MLP neurons of a small language model. Each row is named by its layer, matrix (gate and up: input weights; down: output weights) and neuron, and shows model dimensions 0-159. Each number is 500 + 50 x the weight over its row's rms, rounded and kept within 0 to 999. Numbers have three digits each. A neuron's up and down rows have the sign that makes its largest values positive.
After each neuron's rows, "fires on" lists the tokens most often at its 100 highest values on Wikipedia text that the model never trained on; "fires before" lists the tokens most often just after its 100 highest values on Wikipedia text that the model never trained on. A number after a token or word is its count.

L5.gate174:533534601522454449550471429473556516498405516525456525603525466450451474503565467481617415599527562440447486547493553529483345493521407476447462581479476496484383449493541534458464466503514474510479539483559547466518479552521494423484522461521550516518444355453525550534461521550507501471564556554474514450433566484535523523380573446465483574663487525549522593538485498475520488527535422507481534515524452528445559499551497525477458419488508547538522489549508484465559535499413574
L5.up174:510510564538544521557492446491543475502489468473487607472494501442446495458505513559486522479426495526564445561461473517413446470508477491482542524550511537527516529584517515555507416476513516491532521456426387459413360521524549472573539527488461470505550462517508588449503386592481575586541396487532450538631449379497524476415463444437429524550398585573521463501482503603479528501499451525499539522550507451460441479424548566474561451552488541421454411443499526543451531542552507
L5.down174:586512473530469515446532552548611467531523432588443504477437531485497519471459551519535586509443422507459440531506568493512541522497505509510485495534540510546493509602440551563423497472431482619581493512395508508491523430539458533539565480480486431589601521478439508421524440510417578514509466445536493486539455466548548508429461501538482442482455492478527410550546500595419537438420500472499457522487569454514445554474547524574565364473507495465467447454416580402482438484418410
fires on: "0" 23, "8" 14, "5" 11, "6" 11, "7" 9, "3" 9
fires before: " |" 85

L5.gate41:570543498500487464512552509458602505555601558535522496447525523555413495476558482521444400586561562481476467588597567523512459546475503474499565533549498513467562461419526529460428517485512511540504482504539587461588493528431527468533513516535602471546510477534524313510494523442536486496433552504438514507533405503514555522608522506554573476572473491439469498553545544474431484480504477541528411481460504530522517557482379451552556507557547510460590583541613554464495459589456542
L5.up41:498425544500428569560439611543545537526393574538450442483407510522553519510570473429545557471516519477500523511573499531462425509545438511578485509503511432520506453508509493507504545642469482410493519466524433598379445486454496555531591495478544477416555483509480531596446494548547482563430600524419554503447469519484396547513455454470513516434531520483476469432479464399505436500600475552587519525415472522534531570584567537489503458496528484498459512577478426494474528548551447
L5.down41:490589432549533427591510559528544502517508492449431433530458524498470548483513515480584447476484539593487574529542511476440464623461491400578464483498528566513525463590535383439549530472516546497504472524464477585454457483455474581498555482483604492434544516460508438550496555489494492453493542532455473483465588475571451545523467533467450590618392501392492580471476533480389499517518454562524499503511413518559569523501519513492449453565588503499533496487399457528385466465575522
fires on: "4" 26, "′" 25, "°" 23, "3" 14, "2" 8
fires before: "2" 18, "3" 15, "1" 14, "4" 13, "0" 11, " |" 6

L5.gate167:560588427468474499461579519526513459464470517511511512490455530386528599476493491475560513473511490486446389526429560524551430509472440488528512507563590474613460479431446503558507527404505483474486528596500511506502493560558455535512507405467554447482542498444514395556503522618439495423561621490509563490443432467461574491566415443488461586514576493575499477526604471526461538514450407583534509485488493430513567508465483519517456459572440408460518485502487542512563416546504583
L5.up167:489549545435569473472509452546420450561440529516474486587457501455502479495553478564396490551516447387479504458545618567395502539420461508477476500572496487552478585389494534562482511484490568569494547570539543569493572594396489458502549445445430517506445502367408447561545586515424493500515550481485533522502527531482485392482425439519511538549520510547508423583501410463509490507492499476506517498530525611440487429548470500547518538524452473419478502488532554451426448476552454
L5.down167:566436515475482452474559496579470373513401574471537522466554532540535539509569512534456540518624484392452501562501563457457534512504511427595437422549595542499398457414529395500467451553529579435516467441497479526504527500454543452517559476541453531418374483449506534601509474575474502447528595491506480558490433479449497404525429515502492403472468452552491518493453445438613471540513560523488490495522513505497430515474515465514512529480470528497538526549575519606534510497591515
fires on: "\n" 100
fires before: "-" 62, "\n" 8, "\"" 5, "1" 4

L6.gate73:489531525508448593454549499601524494474504497398585422484516560472566531523501567501428478555524529538374501396518498463518427503476518404525457522392543475526528431505388507522548497514614502516502477500525455506437509467408467531438530490395474473491488436529450457453606485548485488434427475534440522528505489464412468529521542535487522471546466530502400468457441510363588522464471473473573556467401512401582508558436435549462489488490460561508447505489477512514570521451592526
L6.up73:499456436540505498603491586552515526590446457396522443542605477547504518482484496397435429452576520443532483401536519513441501516437532542467527530484483419444424463424529505436476487539568460585468552532522471487536486615488470547516475514548423535495540525438576439516436520437542387448404470446402466453555527522527478560523566426491616465498479534403553435538376476525493534522438445552523500459503489590476520497591458532506583507534546445512505488471504503502515516541466542
L6.down73:504456561464471596453546380483392466560604509417473470521510402486538503437539533525476572453517528496515451490442404449494528470492491421542486570442494466492438470538401462558523478535498489519476529582522447551503358531506518428520476507441569433454559457551454405524507463485535507412414572501532578540424506516462480474508464531439476566477470452420485507378469529532453566479517574521565521529507485584565497492416537391600531488619481521536492481484510480538516464509516530
fires on: "==" 43, " ==" 26, "===" 11, " ===" 10, "====" 8
fires before: "\n" 98

L5.gate173:559481446461559518468563473461464428482493575540476544472485584485488520469482453533541595528453524484437425531509478446541491429446533565453503534538503541500434516454430522580544471444539411492501488467470560383451472583525581462472474464478478400447489473564547498557542401448491537514489402488454560496493443491482441507486532444486480500477384573408491517520554442449501438602361517495509536583462503447495591572562476579470537506537577537504462464623487514481547440600474562
L5.up173:533561473474518502413551574515545418449521492556586451491453520496507521505496561513542538474512360574457487498608452526456467529530560455445539451539468499536429465478461494466504482511472459517445522576576520478504472524565416491519559485531542438563514502551497555522501427584386474532436580466614516526507555503481541456577655514457537518475520470531475474371530437525543565534438450615520481558540453441513559489484515437413485488510488377398478494485517488565548530495423544
L5.down173:427576521571529390483600480546509491441411505495516584477572528527560505533570468497543532455569588537440457572513532519482467573515498444477463400571519524524532411490519459516518511537457501304488478410459527537441486540485507521481503582575473517410491503580470435404480416499486461506434524433541518502558454489401485471484440536459477500415537454463535564496496468512568481569460408467564411527448419551461575498491552558462551556470494477503547479499582496517511489517579502
fires on: " |" 100
fires before: " " 51, " |" 10, " Tamil" 6, " Con" 5

L8.gate49:445466476614476403530558437424542502451510569436442425569490549559471494543572527544445545446544475544520521513578442454420479434448452398483515498498487484473464523491441494546589460557567542422507462495550531431504468536507522495475526482460521419454388489496540505508466481445492572542556512478417568515552600534433417462606457490445522507516561511431593498444487434402476535512459462452621430512497476495532569540579494507410520586557514525559397464515549552515497502479522531
L8.up49:439674516469573487460542456576466448506406488483422441519498478427511463472527536405477567555489424501482512504527447538443465467401396478454541455476468453455385502443405515524544505552550505484504462511526511442486450524521519424500500368440576456436598555496562546460442512553504527412484564500462575485533506551425535526497512441502492479494497463487541435550543509492503481492504476464555531525508468547513512534474434682451582548517494487479492554486476399429532515478582454
L8.down49:534494388534453477444554493477464401521519543466502476576541513570501543464581552464524517495486535427551488609474437436498510401536458483504449589534495476438553451467379490477606510582580605499504507548579536507522517451503627507555593519534539478434574480495468524516552454470484577405512527374471584564588499480419535497524480546519475430479496456489510477515541478457436491494485526496488424496617552505599431487461482404453520469466504479496493448569467564483469519447487551
fires on: " |" 79, "---|---|---|---|" 18
fires before: "\n" 93

L4.gate130:509572519389408503545484547500502435369462459496444488578531590496441576511538493491524520490554479481489558490527497413572517542524466507513476487548526468494599494559403516466492489520481545496475502485494543488488558471537491488412467518542516424370426464440580521575599430589470531588503511548513471511525416474458502491451465572490589583501445550535399462515545430479486563591419462502481502451552462394491524419392426561551508524448567501546525537528432478495543442535526462
L4.up130:539595493435538604539432478466476533652508526563404481558439557482505525504554506490449447524555498537500503482495479408551430422482556629456510512426551485495485438464479473570437574515428492480498430447516501419543543495490412442522530442482417506381485527478438542549485452496501497607484418481576427528615515555533506549435474521495461494465501480526510429490347406506536454509486542509474491494513474501455514486477529476573513590425512462500500401454506472566509567487540484
L4.down130:542565487420559531507498451453454499556575490508410563512452545467479497448500440455565478462381519514461550477520552431484496481482559510510497487455483508486593541403429453504520481498444528443548506510496482452576576535528435435581563565490493540407457466579427590554543469505507488609553482485544441467551565502491553512486486509426443476494555496401493516482505449446476378523645449464503509531586419533555514467376590565500545463425585506528440421520522501547479538553502508
fires on: "\n" 52, " F" 18, "a" 6, " Ar" 4, " Ba" 4, " Bo" 4
fires before: "-" 40, "\n" 7, "st" 6, "|" 4

L6.gate3:517539487409546499363511492511464481530499491535545539586516552520450482604452529466511447491626584479481590464575479506473414512493415503523547502509629469543519474537490510528491563412442530569478483524594564513410575412517500538420411482523558509446429513545538517527555521553394424478519425564474483451542554544442484474580512510477513519517560533421425557472522538451443527473526437483610556548463443546463437554484448471528486449471507403479573519530480519478473451553562525
L6.up3:505549545511497462593454582470502482529472503481471558532541506513525511451571507515510473487495442504374539538489497587560451572515529535524464401416538546391392469576447514492496494580510491592578544584521459474496551477605512658509552526440616506519496447531650488522589506496482465517478516522512538438524524604496432497460500521490476555527573455477426546486484600442548566479446428591482566488477449541513515544529477536540531510502573500527513498532450436550506424452541460
L6.down3:519473545555574485493504475470518447513527469607516553556472603474492418510418447488591544392472432554487547520459451497488533517455476404507423539560531539433555498495511414470477486515478490528561555499535463444403587480523529511515528551443551565598520511478559498553496552457533461488457490486548559579612433536518486487486501619523446448538474438464505514474510577533481536473469537576449474539480451564461484528470603563508511408552497419406364485525447465468468499628496422
fires on: "4" 22, "5" 18, "3" 15, "7" 11, "6" 9, "2" 8
fires before: "0" 18, "6" 12, "8" 11, "5" 10, "9" 9

L5.gate185:404621511459479481498508592490429425495465522478534507570463532500517525544602558404500419641484517445465496518441443360487472438568438504527366505478485455492462449515475487466469513499572569505494541581462581484556493537437441478496489482505547579547513527420449519567513533516443566478443558529471534468506525527470475660555480418486526536451500509539514505532448478552485483436499448536476505463574384549477435528501451562564444457581440468549491496542415509478469539496465516
L5.up185:453538494466511499455456470553537440546516536443503431502507469557566476497506494531467464441544469418607527390463448470513566509480438400510527468539480457467493515543396505540528529574666505517537435494510501421544613542509497538462507624479467438421427490527535463471515452522562499407457623485359601536513471452496471628533417493473494563542451529509472507491464463476536460491480509528446542495583514538524448488395483474490448534474510471576501489565464449486565534436553508
L5.down185:434514533484514443485463508531506500508578485480483437502624506517479422505609532408415469465539536433619483497512495512527531510450536434481500511518486490471516485504376457539531497587630471533519534478551591510463528478433505550475541526529454453445552430547550451508492540517510549556475474345429551501456489454465437527489487540463476570562479450544529522490532448503456528449401550478457576530520526551549461484447509482492537419526643466578526441545465432613517493361528540
fires on: " ==" 38, "==" 34, "===" 24
fires before: "\n" 99